config = dict(
    n_layer=8,
    n_kv_head=2,
    activation='tanh_gelu',
    norm='layernorm',
    qk_norm=False,
    init_std_qkv=0.0183,
    init_std_o=0.00458,
    lr_head=0.00638,
    warmup_steps=598,
    decay_fraction=0.626,
)
MLP neurons of a small language model. Each row is named by its layer, matrix (up: input weights) and neuron, and shows model dimensions 112-239. Each number is 128 + 24 x the weight over its row's rms, rounded and kept within 0 to 255. Numbers have three digits each.
Before each neuron's rows, "fires on" lists the tokens most often at its 100 highest values on Wikipedia text that the model never trained on. A number after a token or word is its count.

fires on: ")" 54, "20" 8, " and" 7, " inter" 4, ");" 4
L5.up443:171124145117146134130145135162141141135148128140148138124164119161143124076107100134116115174127111163092119101054116111148116115148116152131054119119106133114100098065131140117119125131122132128118136121115136069173090120163142156113098142130136122125136173131107129175117102134134135150120096115114146086127105109185093139134154091082154107117083078126142151118110117188134084164176

fires on: " ca" 25, "ker" 7, "C" 7, " c" 6, " car" 5, " count" 5
L5.up1322:169143166115127172125110130150062097121117145158118116128128092144131141113118167167153108121160172097120097113110136155139156104117140124134116094155136128096066128096094133135111107139146172166112134144102103121097150118126142118137119087135098132108166175096128143135131124101121106109114145141105132117117147152128090098143122122143089154141133075103126108071133117126128114175139

fires on: "\n" 20, "ed" 9, "ated" 9, "o" 7, "tra" 5, " of" 5
L5.up136:093150153117151126157127101098124117124129095134158120139164115173142123135043129123149113133091131136100128138132155115068120105137136133130126161122119145149146151130147119136147159123131116172076180176106120105111119102161097136124174126135144104113132146076163141141153159130129144160107140122147125142130106108148156154100119140099090124099080156126102158123126105144128099126149

fires on: "ate" 27, "ar" 10, "be" 8, "ke" 7, "ant" 6, "an" 6
L5.up410:117135120123138171137159139136107127125089126132118116115137098112109117128095137122100145098123149098179130112102109117140113109092144113111133131116091118133137120143089152124101121159093158109139153162136118155126140160127134126118173115127161149115112181110102117088179129116105138139123125139082154081142096144132113149118105124112151155126110103119096147147119140150121137132066

fires on: "ma" 11, " with" 11, " time" 9, "á" 8, " se" 6, " include" 6
L5.up391:185150153141143126126139176112098093094140130112108087150159079121129130133089113150131155121093130112117113095088109130180116161155108112147128095079156118100127177099139164087116104143100077148128175131140108150113127082126099105123108124120146126111108119105117148121106150126129161146094140143106125169134120148159127171138130113131167105144156120127150146073113143127149110145148

fires on: " Ha" 12, " Wa" 10, "la" 10, " Ma" 10, " La" 8, " h" 7
L5.up892:143151094192135141109115136121136122189152106125154055125133115143120126107104095129122135123091138157120109083136098134123126101143129159160123142131138121134120133106123126090154105103103140126119124125124180123144106092108123119130128132131108105151111163152122149161145134121116137142129137164102122118111087152131139163119167114169100122142146129112126149149102107123141128090115

fires on: "es" 46, "ver" 9, "les" 9, "el" 5, "et" 5, "en" 5
L5.up785:177185115100149148134103147152139100127141121115143088137161127148093194128094111085111166146111138089144131135117181155098116151118091163154101151118131100125146122118115132147172148091097104107146123134135176126143092122136132108120134111141154105127118127129122113170112134083107150094143141130088173142113081113135081127148121096118141092084098150104129145181148081104141139078125

fires on: " be" 21, "ally" 13, "ar" 9, " well" 9, " L" 7
L5.up196:108131184118135106139105133119159154131174150156159170167151092154126090163125152142116109124142090089132094121084137115103136169094140158114123126096154138098099122127121127134157122098103094116121152127098111139132129096123090129116116148082125139181147149130105114115151109153146138112109124092092136174116104105084091138175109141120130172100129137123022107133116101093147122130120

fires on: "u" 35, "sa" 10, " su" 9, " me" 6, "tro" 5, "duc" 4
L5.up1382:142140149176161147132104106149104123130141144143150128117158158158146108183124111106159117125153138143156136102139091107155109128083168156132106153126150148136164162094167174153164099127128129104142141120112155138145127121180123101177130108138111096119171124121146129110156125156141123154113098143161135099152101130154150137069168136150106155100161154106117116113073107058107131086103

fires on: "le" 27, " but" 20, " a" 5, "L" 5
L5.up1516:129130172104118150146129138136135142110100102101136109090141109138137113125117089129115160129152099087137119105076098114109193127123114104132135135142112172100139126115094139127124110111107144090141084101120130117128089093112085144090127130087134119135149112114108143127127137110106137108099154123150139130150099121125101109151100122133137111149114112114121118168091150135130111149117

fires on: "al" 18, "ur" 17, "n" 12, " tri" 11, "ress" 9, "act" 6
L5.up40:114124132124127149132118144171122103152095115132106112087123138128124146099132127149091146140102117131115121115110135137093127114099123167133113139170107137088152099150121094118142101116103114088134146113113137095148136076184134123158110143154108073122109162164134103080119110100085131122154130143099136151091150132117115112129181126141104189152109123123113159117136113117149091133116

fires on: "le" 13, " Ne" 10, "r" 9, " O" 6, "u" 6, "e" 6
L5.up429:127139117112129107120116153137108147119111134126174085143125125124135108148124079075106171141166126140131116131117134160176119167126129158138140110102134112126137160146120166114109154135142140102160120070134123163116131098131108097093131135133109091078175128137109109116097142096136110130144141149162154152119089099147156127138129104117133103115141136119133106103157127127146126116124

fires on: "gi" 21, "hi" 12, "ed" 6, "ge" 6, " =" 6, "ation" 5
L5.up879:142120113135150178108135157126158155150133140122151137104151110117123128121127093142132173059132074147144101103141127122119088106138131135140148190107098129181160134155156141171100134113120091135082107149128162149129120111131136137096132119133118144115138198121154126113108134075111137156153149137185135118163141105134124193116139132127160097117134095130125108130119125141125125092136

fires on: "to" 14, "serve" 14, " to" 11, "ce" 6, " |" 6, "gra" 5
L5.up1019:133143136138130086046111096112107126102172147137143140079124080138108133152100118157155114164097096117131127092110050135134105171115153149106127146162131133136086138134161109114147115124144128101069122138100125145157102106146134156111122111110097138102132158118138141127133155138164191121133135085158103142116110128108139141142140101088063139051137161133140148118123128144136098123094

fires on: "ia" 15, " E" 15, "ta" 9, "on" 7, "ga" 7
L5.up1155:117218113149143118120094163149116151110180110087125132129150167174103156142089102114137180078136124128180135089106090137107153125087111095121089118109089126123136158115132172138142146108140105103118129103144157133163125105139104102145136154148142112135120148159179138137155161140114123132126155120120143105131144121087094133146123139123122090184158106128163154119110148128108116084126

fires on: "th" 30, " Th" 19, " Al" 12, " At" 9, " at" 7, "lo" 4
L5.up467:193155121097110133136149156103131144154117085110159114142162095128092117143081077162118144127105165112135130102149147104101128131126137125116110144081143124120120125116163184116121097110102115145124139150121108118110121106159127159119119172055118084099122126105135103126088109104135117125140144120167179139100120142131088152096169099129129152099149118107096148101169107170104137106115

fires on: "ate" 16, "ive" 15, "ing" 9, "ated" 5, " site" 5, "t" 5
L5.up788:119121170141148124108119147159155107127139075154104142097165111152103147144132120108138160142128130148111150073182113106146144163158150171113128155096145148113170167093159137072132146115146099132165093118115119115088111147124163127149158129129156129122119118119115086092149112129112119156128078116119123121145137130109088112130155130112165161084115084138159172129091131146117082149150

fires on: "im" 24, "re" 13, "f" 9, "ign" 5, "I" 4, " |" 4
L5.up1073:130056102095159069108137109164122107127116130122134161145124139135148136151116110152134115165166146064129165171090134107109165127140171128165151133144122161079071123107155162141086122092155146147138158144133133144123121131122140151113115123120100110147144138135112094133106138114121141126137118120182082160136092092143140158118167114110107170133111123113110150072114107149134141149135

fires on: "ja" 19, "ra" 10, "ma" 7, "á" 7, " Ja" 7
L5.up503:123143144135133109105160203136132163109122154124089122134118116176120138114096120146167148156107223139164129099093130150134126109117128122115094130108148107157120142131131105111123139134131180136131145136118141130111089136164102106157183133129141133103106105122106117087168142104076153152124114126109136098113130131127116145123102084140125127123138137120151146166117119099183139115110

fires on: "-" 24, " |" 13, "li" 12, " (" 9, "ra" 6
L5.up551:140129121153121115155114121173155127129152139139164147141155116116127081180096128109168159151098099125129114116094164097114132144124146163117095068122126171094148142122131172152136130079135137145105158120147113128124111151124170123140125095163155119153129161100140121117141100099067107126163124101170111108106116092130133139128123112125125158121137154139148174122125085137096109132121

fires on: " E" 28, " Th" 10, " I" 9, " Me" 8, " F" 5, " She" 4
L5.up852:134100181098169134120159151107082112112122133144133111130167142119120133140172140119096125126115190105133108129090075094132131133134146122120078115096156119123131109151127199124144132133146136104159129095139135105126108120153107090133154133098140114147145128100124132116142118099132133127086131152167105119134136133158132097136134136152092116129126166107098093148130123185131139137108

fires on: "ip" 20, "re" 11, "it" 10, "me" 7, "u" 6, "ho" 5
L5.up1350:127136119152159127107096148137107110113143113127098132122179122114091134097107124123129156110092132138102126129134116134129101183130117114117133162149130127152155132145169115093157132120136101131151132064121168145106109103152178133127151104127102132137111122139093094125139071106163129130149132129103125145142107129086182145153142119151124089122124135121170104123121087116138156107195

fires on: " |" 25, " qu" 11, "," 9, " ch" 8, " vi" 7, "gu" 6
L5.up830:149175109161161093155140123122122108132144128117134167128140148173125133167115125125151120178131104144115102164106136147095136154096154134123142150092106133147136092123108176105131128104134057158087135120115120127134115141125137080139122124102140123115197111131108112147150096121149131132096157145121160124137123134147143114129144117142134127166111156128098090129143111051096115111159

fires on: " Y" 36, " Ch" 21, " X" 12, "Y" 8, "ll" 7, "Ch" 5
L5.up494:117139144060126144115148144116115087136128153106161139124124141155135132094158078109132111120152173151113092140094136151146140086138151106095058126125078135103115127128139145096114114158101096127149120132091167098148119101157099138085131132127155101110110137152096127094133131127153108126080121131111101148155139089146091139121110117126138130098128122128143133111110118138105142133151